From a checkpoint of a small transformer trained on Wikipedia.
Size: 13 layers, 2 heads of 64, MLP 512 SwiGLU, 5.9M parameters.
Architecture: RMSNorm before each block, rotary positions, no biases in attention or MLP.
Training: a variant of Muon for these matrices, 173M tokens.
MLP neurons of a small language model. Each row is named by its layer, matrix (gate and up: input weights; down: output weights) and neuron, and shows model dimensions 16-143. Each number is 128 + 24 x the weight over its row's rms, rounded and kept within 0 to 255. Numbers have three digits each. A neuron's up and down rows have the sign that makes its largest values positive.
After each neuron's rows, "fires before" lists the tokens most often just after its 100 highest values on Wikipedia text that the model never trained on; "fires after" lists the tokens most often just before its 100 highest values on Wikipedia text that the model never trained on.

L9.gate213:118084099120095130161150137150116131186113100153101172122136136104110136169133085097162159134124109120137157141142173131153115140086109101129110191102140143121087131137124151105137166117104090127154126119122087116121129081089115114105110147127120133091168144164138137147101164171089133118116146111133135118116115149142143103103112135101156083155135127152099126122116106150137090099142
L9.up213:139117126118141094096141117100092103124134130165110114141124132131136095128086124130121123105141102131129132142136125108124108124103123151142121121118145124163146125111131144133210121065138152134102131106099126126118133084164161133140128138123182126103152126136077119076124129147116116111156132101131148110149173124150135120130160139163125166175115140106134118114126135071139132147161
L9.down213:127126101150132135132124156113132147158107164130106134119122136158155139120121125103137108152126134099133112115127142148099116124095124130115100129139146123068086113113128082151157131132138154105136144123143124090109107120134159160157078192066122109143137108110072117150113153133110138137156142147135119114159153158118089133108134121113115113113101119113088138134151111090097087128136
fires before: "|", "|---|---|"
fires after: " |", "---|---|---|---|", "-", "|"

L9.gate76:142087134131085137095149139120133158109153102124135132136139162110178149086175123136134142112122132187147135140124114140115133095127123131147129143158150082111143152124120138169129098120098104145146150136075101173139122138097134158120117146139120153112149148143115108088138133103116164104128127132149108125099134138134149118170152128141190125188124129092162121107132122192085150145117
L9.up76:112122140126108143070096075139130158127142082106106167142146083135108152107156125121090168137126133104114131095116142114113072130113152068114091110111141150135138103130108182152126156167106105088180128127102083116125140158150136179110105106117113109150116134152068147120109112141128074103149101154117131149153127128136111090095159133135157127126117128157132124108149091125157125142150
L9.down76:120145123170141124129092093119131151125125118104126105126135119104127081130097112104111193110149119136138142114131123095127092059152148111146141137183162135084128130202113126142143125108133117116118123173091111134122127086125149167127106143101112130139120073132125113105139116141096126154090110139142152179145131132131096147134142139118142126123115137065161060137092136108118115111115
fires before: "==", "===", "=", "|", "The"
fires after: "\n"

L9.gate31:198112134127116130101129121123091138140082115156113150098135161136106120134142153101120105133131127125129124118119114144116131123185136156093144070128163141114084096093111124136125164103121096124145160118135112161172139109144119157122129106094125136148122139128122143100102099115094110123098125119123144081140114138130139086126121081120131081134130109126158063127153108157121169129112
L9.up31:115105100119084148100098164103127131155170114105090133143143101135098092125157104160120131161123148124105118170138096128159154127144095128101113117105089098121188129113123133127097163127139138124182125136124140142093150133124105139116106137112110118128092171115120159088129129115129062128121107167160133085115121128112063138162115117148118082122131094133150141107139111122146147100145
L9.down31:120136099130058084142142084118139116171122146169125100115109144149085144145121137128164117084138166133127155127127172136136127142106084139163083153151129099132137143149084103157147121108149117125175100156123115093176119155109074096119093176159167089099146111132132122144141125110150111081076114137100132143102146136138146135133088116100084131112141132126126165148107118142105082095137
fires before: "y", "e", "in", "ed", "ing", "ci"
fires after: " co", "re", "mp", "l", "mb", " sp"

L10.gate316:131143128134134114145165142150113084100153129161108135081130109117107134130134094077179088088119118165158104126106153112161096118124141138111098148147141114115081156124118152129131107081099149160133108150118117114145146124116160121132124113133160168107120087141112094117166178160129142149161145104083094169148161124152111123141121108106095119108152145148130112132080154154064080123117
L10.up316:141130077097136148130150139092140117100130102132152125152176123128135141127100152119095074102082075161108117124140129111117087108120139117152110157108132126121130119141096119109183137163101069120135178142119121143138132131113133187119125128136145142137073144144092134154123134144099114124190108096158122126103138148155110092140163120123125142116150105155090127131141142136088163076093
L10.down316:113082174148140114094113106147141122132112164153114122124157155138128131139152126135115099109151128127107136102151124129113114127124143121097109104185095110133135165125094168113131125137081117114144138168136126126132147082087108122121171163144160129150135174145147148144132118149170112132100134156140107144120097109138105135099124148144108157120143177112098142087122101138123109221094
fires before: "|", "g"
fires after: " |", " re", "---|---|---|---|", " Re", " ", "-"

L7.gate43:103125125113129133165129151128135098118118148095172126096084148117174158100117107149129136151123115145118131151150126158129095143118127106156089161165142090140133114106094110103116111124129093092126105114122122059097168174116133170151092098143176161108191116097113134122131128121122134126117148149159119145142108135131123125111115157099124146148113121140118113117121147132098107126109
L7.up43:086095158158187110118113157116168120118112135144121135126122112123145151120139108120142154128113114100159112143122185141117130106158176101169158144111108141154111129109149165151128090133103104115109131137122153146097125133063139121165097135152118128152076093136138143138142135100113107123136108170136138143123138159151122131115136123086111153113086208162115130144130181135162108113132
L7.down43:138138101125086141128160073136089151113148123132081125080132114111130150130103156149161083122140133133099155131119113106133127123134104140134148125092080131136152156108114116093126153129131121125143103135143126152126137132142157141108153121103121099165098120123130127144140131124142129135151153126118132120155169080149090144111134129120136109156131102083146138120137078126064167168174
fires before: ",", " of", ".", " he", " a"
fires after: " 19", ".", "A", " 16"

L4.gate260:098171131150144099122108161145140127162113154101148126197121133103166120123169141103139152146169146099112130070168129098109142114151164092138114109100131154155110104180110093159126092087120125130104127117108112127123130097134114136152087144123159110136122114119130144133135159154132104128152159158097134134131122137148119116129128149161114146145133131101089170109166131145144134118093
L4.up260:115133095132126124086137109160116139106137136081167096118135117146115130130140136108170107116152150138118149165141077123130117132141105138111096129120154126119119099128144165112100154131114161116090132147125112075166125145123137126120180116128161130127160114168130093087089084088146140127136151117155097117163151109102116115124089118129195146142179107130114116127130112144107138112113
L4.down260:161128146108144106159119127137174091122101135152151141115104139132093124185129146121124129156149118113130128122139091144124112114111148115130133138127125138089116136117124131140093124157149114136113118140167097118138114159135107116158145158137165109165098093202149128129162121127144104133130145158092130103112103091159113110126088169115137161152121133135099157145119112111114150168095
fires before: "==", "===", "In", "\n", "equ"
fires after: "\n", ".", " sub", " month"

L4.gate82:100148153114100107128162141132092157125126136068163106121125127141114143125083163138151148097107117115128132118122127121144116094123132141150147134155123106157150129103125135113108131155079089149139156149098143154088174128165101155118157133171143118107118100134159109105094150125117154078130166101087129160060129136153130139129122148140119122132122126093178123149127112130110129118139
L4.up82:099138145113095130085135114167108125122153132146149118123138146115158126140092151109100122157162097109126166142129128144128110121146105145065167099131135129115152133121130108147093133152138118121111137142143134164120140118124166127126164150118146113165083132135120129118143161143111114131127182120148123098096108096145127097132097129123121191164135129099141181125164153095146105143105
L4.down82:130156182126122148105129100115129162110111094088100100137106123143162176110154126093121103083134121100145146159149130089107159132117124126130117149146127122130090137130150118119116147154126137134137179158160146062093116207133133096180177135142124114148136151191099130161146109131141165116124092121131131177154149129123158123119068134129120079127148141117102116102137135147130071095166
fires before: " the", ".", " |", "==", " =="
fires after: " one", " +", " −", " some", " V", "e"

L8.gate201:158143125106126105086137162130119103132139139119148110153134134128133148121134114146130108148103125107149153126159119154185126120156107083120133136143123158154087135108136155101113143110091152136164140118154087134108148128134133135135146151086119205095165112099172141150153103120159125078145098138073139145157142121109155133161162105164091138160116098125155197148118110152140112127145
L8.up201:135142146142069102091161157142121127143117122123179136155124105122134141159080121126116142159097136124107124183142121139123111157139109117125117116141125173098121162108152139132123140082110123159141117093123145117128118110116131169131152202114113121142143148173180160186084130137102146132120135139149113126131123115131102135129089145121108139133158127148138159134143135169154118130103
L8.down201:115083146137104119143106181123148109105143146106123090125126106133113104129152131116114126147118116139144142127153101153197109128150104119117100126107162126119114099172124130130137114122145118075140114096145112130136135098138101134120190081121130166126116119092089123102131135101152126123135109076116139201130146110128123135115155098120178126171133124114133188095122169129152088157144
fires before: "it", "ru", "ant", " of", "all", " "
fires after: " in", " In", " Con", " ", " con", "im"

L6.gate232:134140129128122146116085101145171159091138138106144116162129124114165171112174131123145146096145127123155134108104085124091113108106113133134110086154138118117105127117104178084113071060147122133102148122143136132119141160135101117118167175108139134139157106146154140149139141109117145120122105153128126112118122120101179135117097095147140074147142112084123151116137135104123045156150
L6.up232:104143164131115168130124142120135143103150122116122099100147104106124120143149097123075134149071124115174112128112121134123164092114134146153157101123113122138118138123103097163131066104175118095087113124115159125148108158147101134094152122128106105128170124118179161133093163096162113127099131154102154125144139113111129103091111138110115132116139159152151136134074117134128083142136
L6.down232:141146139099199124111088141114154175118173110137108133161142157092097120137136130137129114101096126158131142161138076120137133153154158115130180131171078120115165126119113083112124097175159136106098144158163132117127121158123105146088126116129098168139130123098115108100111123133173135169125129131105122138132110115136123112103172131129136202129137117104111128158156079125145086138147
fires before: "\n", "The", "A", "In", "On", "F"
fires after: "==", "===", " ==", "===="

L4.gate300:162109088114125121101142137183113159122122099136137117142094138119092093123132114143157143131119152115100132109132150139179107108191129146129145119147153137123110149129132123141108092138123081124137142138124121124130129132126070150083148165102126101106143135131146105118110158145141129086146153130111095115135064116168106120139143103181169111145140106145134120131091128064112123123099
L4.up300:145105149130136102175153129191086174154130187173089125123106152129118093140166146122136163113160146161127097156134084128122115112111150110134135101125148126133113102146135138083132144160118137110126121163093138141131128147107105097116128095149059130129175126134122116120138133134149133138177116096121145134152104105134099103158123109151146123141137106146120169147133103113095125179145
L4.down300:099161098142141165099146135137125091138072160140109091102149157080120155131117141170084167105106114127121146165146089112090124072140158090114123099108140127117097153110090107121141100152166163150104117109141127105135141129098119140151134120141127116146133094155105090125080117106136138132167144093124129144140131097088096172116143142158150106136153116132090162160151120105164140141135
fires before: " |", "=="
fires after: "|", "==", "\n"

L6.gate176:164169110106094077129140136132135105095102109145112126126143138137162098136130114090091154157114133121146112115127113098137111121150123113090126122132135141134107059139095123158139151123122093139165094122124060159120162155165141123108145120117140129135086146130124147162090114150126155135145133155127108149079124089138096149119137126090150059160177115118132147124150132107114131086116
L6.up176:107095115115141098129130106148067142130113144169136128111123136140071128141135198110128123152091125139151120128132126098110112119150133123132099111184114146080109126125091154138133140145160133158137116160137122080124118121132129136162138121145111101119108147150123115146117140132080111106147133151100166130096099159144126120142120137114135173076114153139123131092151163149128149126157
L6.down176:146133150140122086115088064069149094125144105117125130125134151107172110128113091130097136128143120098117109111112131146134150106143138100151173156128104099131131093149121092116173149100107121097138151134146125129152126146135144148125144096171146137126097131171090131132117095141120130148133156101127125118158091089093077160143089089137171102111135143154120113136113092107132124114098
fires before: " Be", "k", "l", "g", "le", "ver"
fires after: " G", "re", "e", " g", "G", "ce"

L4.gate391:161120097132138158133154105136134168138120086157107132159107148128145193118186129146113129101120090120127111140153101126086105109157104134088131134093092091156157112114122167153095098094138137140123098143105096127144143119128137123116127108172108131134130182115150132105125140127121125128116125179111079119130127123115144136127097090140164131174129162110075097131128129153146067101138
L4.up391:148127092123167131114125107210136113144124082117140135129111127141110152133128144097130154149140120073153111082182146123094132088145142123097119083103128088167108103126128109119103128107141099147134154144140095137114105115113093166143135151130103114159119125128124175129102129126156110184150189079156129117131099117144098109089089125133121109153150138114098133158105120156118116137105
L4.down391:112123158111132116133081100175192131111138143128142130145133128131121098117130114117099135127119125125130108140128093119145109112125139118126066097144160153125138122101125084104096135151067096122148164127107123143146124159107114094153124133100138116129101123117084136146101131147163141148136146126110147143123119115160124133143101108163103096112175126121128165092114116104090118166128
fires before: "==", "In", "===", "The", "H"
fires after: "\n"

L6.gate154:105132149155115120121119138130120118122150128137121110121093132165129139101136127133138113166154115119134178156118158140125162133145085136095118141102138127112088087173166146125151148138091133151110128118133127128105138125136148105157130098102148158149114166153158075143133180093123121123088123190089126094169095198118112098121133099173148121121117103121136137078136117143115116121171
L6.up154:186139158134127117145112108137091137117161170179101156122148098083094100145127122136109170109139136156136109133119117095158097112132102116133150155111144114164161155154152140091164125122145099147138179154148143117155144152135128136114156121128166155169121118134098150100146144118121158150123101099101121110137126101128158128149133101092119159132124133142163196108082139165158124149117
L6.down154:131143148176134141109153158143114117131138118131084100123126074158122148118125115179126114134118125132123090139123123093134147199152112121168119151148099106160131153142153089113108126132086136113138114107121142114139130141189124132125102159111120117132133163105104166124143093122142110173131137101121128110120098041125106094124127118112155138144137142131123156093090107140139130094132
fires before: "ical", "al", "lo", "ic", "i", "it"
fires after: " M", "e", "hy", " ex", " P", " "

L6.gate399:137117153144147124123128129171127162163146101067115133116122146113141112137115131169117117114159064066163090105119145128118113114145104126138130148143115133111141134140148157143113102099107117124148151162083119134095151133114068128145110132154133110106156173171153126144162099117127085105107148129125131125140127140132132084090124065131158075145144141114158151127099090082113101116129
L6.up399:120106156107150091121114149101122141092122165113154110113121131089128123076143143132132110118104113120144160190168153130080134095117122153131151129101139150126133102153140082112130146184138121111126106148146132124135123144119137165156116172123170131129102146138116114186142112179166117135115119151086107142105152103140116114130106112136087138145138104121093133173145188092121139175136
L6.down399:125124177120139104068103104171166115155132132123148096091143128104101124078173094129128137186150152127164157129126135125113147097142152142143146136129164129099138094115131052133135127187135126122113122123153123150089127125140166187117093134128155149173110128154098134112113126143144142128150143140137144135126121123088144166157144117140092127138144108147089119158145108112154127163129
fires before: "==", "In", "The", "===", "A", "T"
fires after: "\n"

L6.gate289:106137165128078088108095140150105124159100124142118112127142159178192123125084111158124134133140125177102152179112135149152148170123136129102139134119152102126124117115140126126126088115113098165088146130123106093172155117121166151188131133109079154121139157144116133179127128141131134119106121128104098143111109165139124104166123098088143160137179078110105149085118105145141114109114
L6.up289:157113143113154142140131119144130155148109148133132107121153112083138138091143134154154106121129123167112140121150159148090125161091097127112138128114141124117156106136146078109065125134129162132136161150113113104084159092151111118124125100128165154110138065154089168208137134139148162159107123142141087127107152138106104157137140147089167141136165110125122119088111137120109122107132
L6.down289:133082155117146143098136161142175133117114119121147109116125160097134116111081095141113130146147107121116100128148121144124156124079105145124126128098134106152169062131116079111103102111111142109181092119132129158050160135151137102096129137138137081176129039147121101158162139117120144107125143143117121119121123099155116149113127097103171135096119125106121089167153116088103139175133
fires before: "ing", " of", ",", "ed", "."
fires after: "li", "or", "u", "ten", "a"

L4.gate305:164101129171125090111172116092101135137119118157120132118136096109147160095150093124164154103143119096114126099128130136096158133175135171173142144114134148107107160102110139120099126097132096121131103133091167123080173128145113118126138164163171123095099126157105127127087100096123137124130152136126097120131095116152117127091130079128096147096146148130166136158104159156131089164145
L4.up305:150148124118151106088133109106112152136120119160146125099143151143105111099137115084145133136177172062153120160130158124117139144120125136127082117120116126149113107114128158146156123123140146107158137126164118116086125092149108106100129202150132173121091109154112155151160124116122138172114145122141151128148177117125104117115131095128131135141116146149151094099084079167162119100133
L4.down305:115122123113121141134141086146092112126169155144131122132145161128151198133156077096090133118115132105106137138123122121150088126148131120077154122101097117134132126124132172121148119124126135101105113091147100136156165094123157116108091126146139126144107118118119147170125132115161133128113133105087134183091148111093145112106115089104119125121073106142151140126149110145139132131134
fires before: "it", "ant", "ru", "all", "p"
fires after: " in", " Con", " In", "j", "on", " con"

L6.gate259:163071145131104091092079051133099140099119123141116123120083114139113103129128113142097129108139123130122126141080105124125083103130098115133113136178149114137135136123145153158147044112112099134161137131132103128140100101146107118181175155127167128171163114151142098109107090130131096143149134179125113103155131122150113088122125141139152161151144126171112114136097114140117097146146
L6.up259:154081150110126140097104129157135099143149125138126141149080105119102137132149107096106133135072094092182097124199114102115130139121124106101114142127130137140127097098102099091137111157133124120154131152147119093143167143142118106153152149085164169151111103107133121132142122125083105134147119092100149128120127138123153170167127169146109186137116125125146104150127128131114088152136
L6.down259:089141150114159136125135129159173065144092113088105093151174122131120111135091099123133134130106150108135112100155149141095147157140146071169125165090123140106136091088138119095164178148135137118136141084133107129159154127118151105135138131125146122136121125153120109141116159113131089082160116022128131154109086127109165171151114133149156123135147132094174103119152130155098130141123
fires before: "==", "The", "A", "===", "S", "On"
fires after: "\n", " ==", "=="

L6.gate146:145168148136173112173099109136140156148118128135102129153126105135108134168173108125104101100162115133075139100154177131148119145127102146128128144126140134127123106117113161135096145132133132166133123123134110103108162111130072123113149136094125125123160124159160112141125156208094127140100147162121123143107110092166132145116105125136136090117091124152166133127118136137155142123089
L6.up146:155192107135177119157176132137130151152124110137196111118171097144088114140146116103136126153125161127155125153091174130163124103146091143139106159113106107131130156155117169119151117121114109146128105120151141151134090170117109143127113106073130152133113103164147092110177161166136143125125113152120103108115133161127112118131133107140112145127130108104107116089105105139151119111097
L6.down146:162112117102165194110142154118140168140117140104060113129133124154134115127157139072135148116150144111137127138134094113176076153129142138141182157131090143117146125123160142131155152122148099124130129101131114081188106096062083137090127127103170098129103134133088107115189155125123080133138108123108169135130084133131097110121104117106175131114156121152112133137114126150120126118117
fires before: "tion", "ation", "ence", "ate", "ed"
fires after: "it", "vol", "mb", "per", " se", "ve"

L8.gate415:098097168095163126088122124137115113133106165143123159123088123102131126099123139121165170090123099117158124130112139100175112125115125112128113117140143116146122137118120146138146117104135100140148114112116126182130125121113127103179124133148151131101129142140116132188118134088157135108119124164125169116152107171100138152069146150116169121172148146129172084112151123110153157126154
L8.up415:114114143120187141105094142121102105176138133158138106151087125115091114106108079143113170155137169079092165105132103103135119120124127120111099125136144138137169095122131129119143106125174125093113145139135095125146203141129094175110121107079126101097128102128098142099124159118168111129111166163132148141097142122135160103149192127108122162176142155114089103109138155106132102140096
L8.down415:137121131116100100152094136078114154115150135124173112101139101139123114101114127161126138148138125114115070129116125162111100110103124128151126154198120151194114193118124126104117162124135112121182091145102135137180107123155141080141157169112113110096124129132118121146123094127136109144129160142142165127128124098101137113136122129172110136151103106108145111165154124122147129075151
fires before: "-", "|", "===", "ver", "The", "ough"
fires after: "\n", " ", "==", ".", " =="

L8.gate369:120125134123134087101181125142125160155106154142168143126103142131150150165147096163112122106103107141121116148085129112147160094150131121128166087103139145123114120112124152180111149097112176108162108110124129109100120128157117135162160121108084095123127156095129097118104100114102127099179117144150147151147146155146199128129088123154132178118138122128156095108119132124083105158150
L8.up369:136097097162091147151149133110117135155111123102130133173144148187079159097136090096095147164122109137142142164165133106140100102103158126139108122092111109125097161145132138128133126086104132142129118143175127099123159130134175079128149124054158133159153096125175072125099133142141117101120146155125128128125130125171138149129133173122140131122147080106137076124102110118140096127149
L8.down369:136136097140144099155106099139117111140151135133133122116119128093099112134124170129148102081117125112096135050147157103098150101106116128098152124139113080134126136168161141163113116104150132111141115137096141133139130118117162128115133174160198152100149111151121113144167130175152128143128109106149118118149159125132117111099126103171143117128092115124127117080145114179108112175125
fires before: "|", " |", ":", "s", "."
fires after: " |", " "

L6.gate406:100161106142144110108120117155147140082130112098132107145150131135124114164140121108155115144119098137108147153110139150124137137107156110137109126148138146092122137098144162135115097126100105112107105134136092085162125133065086087137177109089138133133149150099133102129083077129123120132121182127144146130152132162145139162138142122111071118182139076133052165150139139110116112131135
L6.up406:134124151130123157117136185148167142155122122084152121143098115153114130114139105100104120139159116120068137174134099121148108138091113158107129105093138139131079136089126095118139081135115114135113190139159127086110169129147125099133110130085105068117093136122143120130105133146086106109099109105144116105124160112142158137094132158152174130144160146125136180109123137124080080090125
L6.down406:101153133121195118119160145113151134116146100121129114110121112117150127172095150131123116127145157166076171137101128087128118094169144144116169129058148152175109111142151119155088092173162098132137163100163109109129126128148123136152145086154171146148175133125148131125124127159108111075129123140119140102156116126133117141135152160149147125135126149130125112143141127122122102111108
fires before: "-", "\n"
fires after: ".", ")", "\"", ").", "s"

L10.gate97:110100143118100124161134098135147111150102119137106170141135167126121126156124127122148114128157140121129098135078159139101148162106075104144148123142131127134114115143152159111097129113122136144145137172139119117102127128110116135164128133144137127090105138150159112131148135125156143133125168165173102115166118082063081134099115121132191091109100153114103106088133156139171095137096
L10.up97:122137137162154157144126157173120128125065133117085110130129131137111118130154156111128167130098126163152127132148151121136129120111109106079125103126116074113121097143081165148143103127160116164196111135092120117142110160101171119142115134110137145102100106117138126132100139122123120145107125159090129156171153095134151152122129168149088198114135150137128173115148067129185112135132
L10.down97:113136135153120106129144147146138102119124091171089093139144113139126141095093138094106104171150113149123174133132143136126124094114169147138174132131180163102081153123179137152114111097144191119142109085156216122173142124115101109108129102126166118124140125129136129126053111145116137105144123142132131149098180153141125141140124128147153118158121144149150158113141151115146143154107
fires before: " ", "al", "ia", "ical", "n", "d"
fires after: " M", "\n", " Ma"

L4.gate231:160145118115130146099143181111089089127089144131151147136157116157132119130131131143133160133168134103130125158085150110139132121111137125142086106147141123149100118188128139154125130107123123139134145136155121095076154119086114121124124160107133142154135108094153133100167193084097071154137151096168163102160117157137181125142099154138143152151191113116165139128153159131135105123117
L4.up231:125133133140098110114114145095135110140105131125126165132114113151104127119129122150143138159115130085107147156117145112203123146098107133192108129161103113148166126136157131139123141167109159118109113103107121129135101177139134133116118186100151086142078133168171133102109149127079131088139058101153149108127144141118111126155162133075111116134130108147140150112120125101112161093141
L4.down231:093117110152105110137120110116130131143142137124075154156126147111153098147155134070094111169131155144129129081146164130117177128145104125124080104131136152120097093109134138121140162156133085105121084142125137141127157131134139105066139122156139135098131121128149121093090121149142128163120170121126117151123108129083084113133161125098120160100120149119133081092112103141177069112146
fires before: "\n", " ", "n"
fires after: "s", "%", "es", ")", " "

L7.gate459:141071131156127102160099120099124126074153143135141138131120128110112134129141125116128163141140146214157139115119150152173092156141154132117158114131142153128121140155144116163070118091132153127151116123070128166073125103087084163138117153124110104117108165126128127119091120118112120115114103124095155131179146111143156162148121113100130124150131176138134145129104144117152123106176
L7.up459:131059143110109157147114126099116144096125162106136116156148158154126114109132149114149086098109142158130162139128140072125181142155135153151148110104143138127124122146170150118127176118131101177102135120109171123138139139106146112124166181102131081131110147115147166150182119158108110092131070130135114134116114160092156128133124140140131114145164165120133123114088162151108104141125
L7.down459:112131111127091098125117133089099110148124143122117129097131145154168159144153145092124105144132174129073156110186160176130154110106110138169080151133160109119157142132107154138131133107163131119113119103118125133144124150073096157145131110188113109136106155141081142140104137187110130129072115152123109139120104159150147155125153134132108090113141138105133129131102114126174108113155
fires before: " |", "\n", " ", "ad", "ig", "±"
fires after: "s", "%", "et", "t", "–", " |"

L7.gate63:109132131116082126119077077141114084122148120125118124160090160125141136105095116143164162129141143129157107151106142111134157136117122120154126072114149123122140169112099135134134098151194127136121114127141124141122163141141146120149149109105111123125127108148167122171151063166155159092152141122115114110148158138161123132163144078087087114194168130124129103167094119119162131117110
L7.up63:102151126123126181118137079137105094149136109108119120117101142141120132145109107176144140099140108092122083169118148113099160100130117182109101113139132095096138138111078133130139142128161127092099095063122142145162105126155131087139153132145151119144130129114169139150122136166131189126105180149154156132078106112123154083120131109110108138137122155155139128200151157120133115148132
L7.down63:151119120106097123138093097146129119102081095136125146108151124098112100131104119127134165155115153154139168160127135119133184123080125146175130127131138101131145102096111155130180138104117145123155166135154102120133147133153117125115111131114141143152111148144100174125110147087103122107114111137135163149099119125106109156096115113161142168168166127120097092125145086129146077191131
fires before: " the", "year"
fires after: " one", " two", " some", " three", " four"

L4.gate171:160108068146132183132146133162172118156111147126126148159108141126128135113139190096192130126146127151152126114096068144112110119159122145106129099131156101138126119111137124138151141094097136117117127125109125104145177099115143112129118104133101196115109136126139120137082099093086150102151112141101144137140089144130124101113166117147086144130134107161108165156145081117151111109063
L4.up171:100097135108158130117140138132157164102163178137178156153174106151106112152111144095163135130119125114125137134110125128112117121119139128128114093151119106115153165131120106145165140090132125134184074143154185111096100164109156145158140126090106120182175137157158110107145157122081145131100111089137167151150141145127118150139125161121166136175120140129167123147149138170113125143124
L4.down171:147183127161145144107137089150120126090119117100103119088121161115096176152095107124105138126122112159086130128137123149113149128157141166183133124155090138097107121175143153094134138133116127134094104131173147149142161079113141074120155141164135089103138139132109128120129130138114108130115143175122162100143103105101157132113149134150119126125128113105143074131134134137127132119181
fires before: "\n", "ball", "-"
fires after: ".", "o", " has"

L9.gate488:132100166130196135135107112126098164151099162120125144095138109127094139079119147123123130098123130130170104127139036151086101118089144156144112108116173095171151156100129104113107139116152118112122118145091144060132167144142134133116149140092136126105122150138103101111137126134157088160186120139137118155124149103120150137123127114151108123133123136148151122112172112134101126097186
L9.up488:139137179127138146117146115098133145121172119123131111168110167073096115120132128137132136103114204124131069107105117126148150122146137146138133134112124152121145112168111140159102091147119146174114120121125149153108125107170108143138098131110154115146124159110133120122140156176151081139125150131116130144118156121149124130140165174128101132110140111110123157071085152125120167081122
L9.down488:120152120117113066119084107137131111099091093090107137142101092186071163124162066119133097164140106098118084151107150096101118130158153119119081122105137150147142078144101136123156139152114152130112126110139111141162087110129121120154105126180111142120113132147148159158133117143117146125092095097087112160137142127118104107128149113128154128150161136142128145159137127117131137204126
fires before: "\n", "The", "A", "On", "re"
fires after: "==", "===", " ==", "===="

L10.gate480:129121125151104164105128168095095158109098156127115105093149120121154095136155157102118140113111149129148167150070139127121131097121101112127107155102144123116132140078133106165134142076113063113165093089153124160124160133096116154152099153125133102059142144120128098114142086152117080111128124146118156098132084153104084150116142102121127112156145136114179129114125116129110108086123
L10.up480:144122144135140131127141100138163128149152151109126082120139146171099100142117125165084101153150116135116120150144171129148155082141101163136162146129155095120098095119118129101134093151113095184162123167122130164132112131123140122109106171072167082128121154113117156130112154125100151156102126129128144101139136084162139149157134173105123081134120147120126125131128074134086142091138
L10.down480:111104130129072158156158124105122158108125091133091115122119141167178110120132142114121116104170106087131161136146098113131120146133122131163116137096118158123137099135142108104111155165091100099080136135116138092167122113115109161123129136139091088107102152143143139147145145132123170101153119147155088131131088143133127141105113174058116140139146124151120091140093119127167167091126
fires before: "e", "y", "ic", "m", "us", "port"
fires after: " ", " in", " st", "t", " re", " E"

L9.gate30:127121140102090147145108148126116119117135117115129165131145118172113148095105148153115132176153116116144139147119133182180094124141160145144137150124153100163106161140132129130131079132094116124139130146078085107158086126125102129134170148127113114136116126160120142128134122126114085108105082111115095151170137132133149086106136127131119177119101159140100099058147134116098151130151
L9.up30:125162152129149096100136115138154105088141175127088126135118132152110126114128153136174079108149078120128138204129104138142161117124143104100116111107143147057143114121101105120157119114138137113100124106096095141097108139107129155146113120114138125100115070068158153121148120103151133051135119148148104129146143110145142136094159132111144166099118115081150084121142137148113124125115
L9.down30:096135156123107137117165152144107145139080105125102131128168106169088159149134107107153098129109081166115138105132129101089155118076123168124136090140101154177145121118141115105099181172141140123126127116145110088143099125145125136145114186113120142118089089139122136131116094156171130167139150134110107144071145098099197132129104131176141142084104128130134155119169100131149098135098
fires before: "s", "ed", " of", "ain", "ing"
fires after: "el", "li", " a", "tro", "mark", "lo"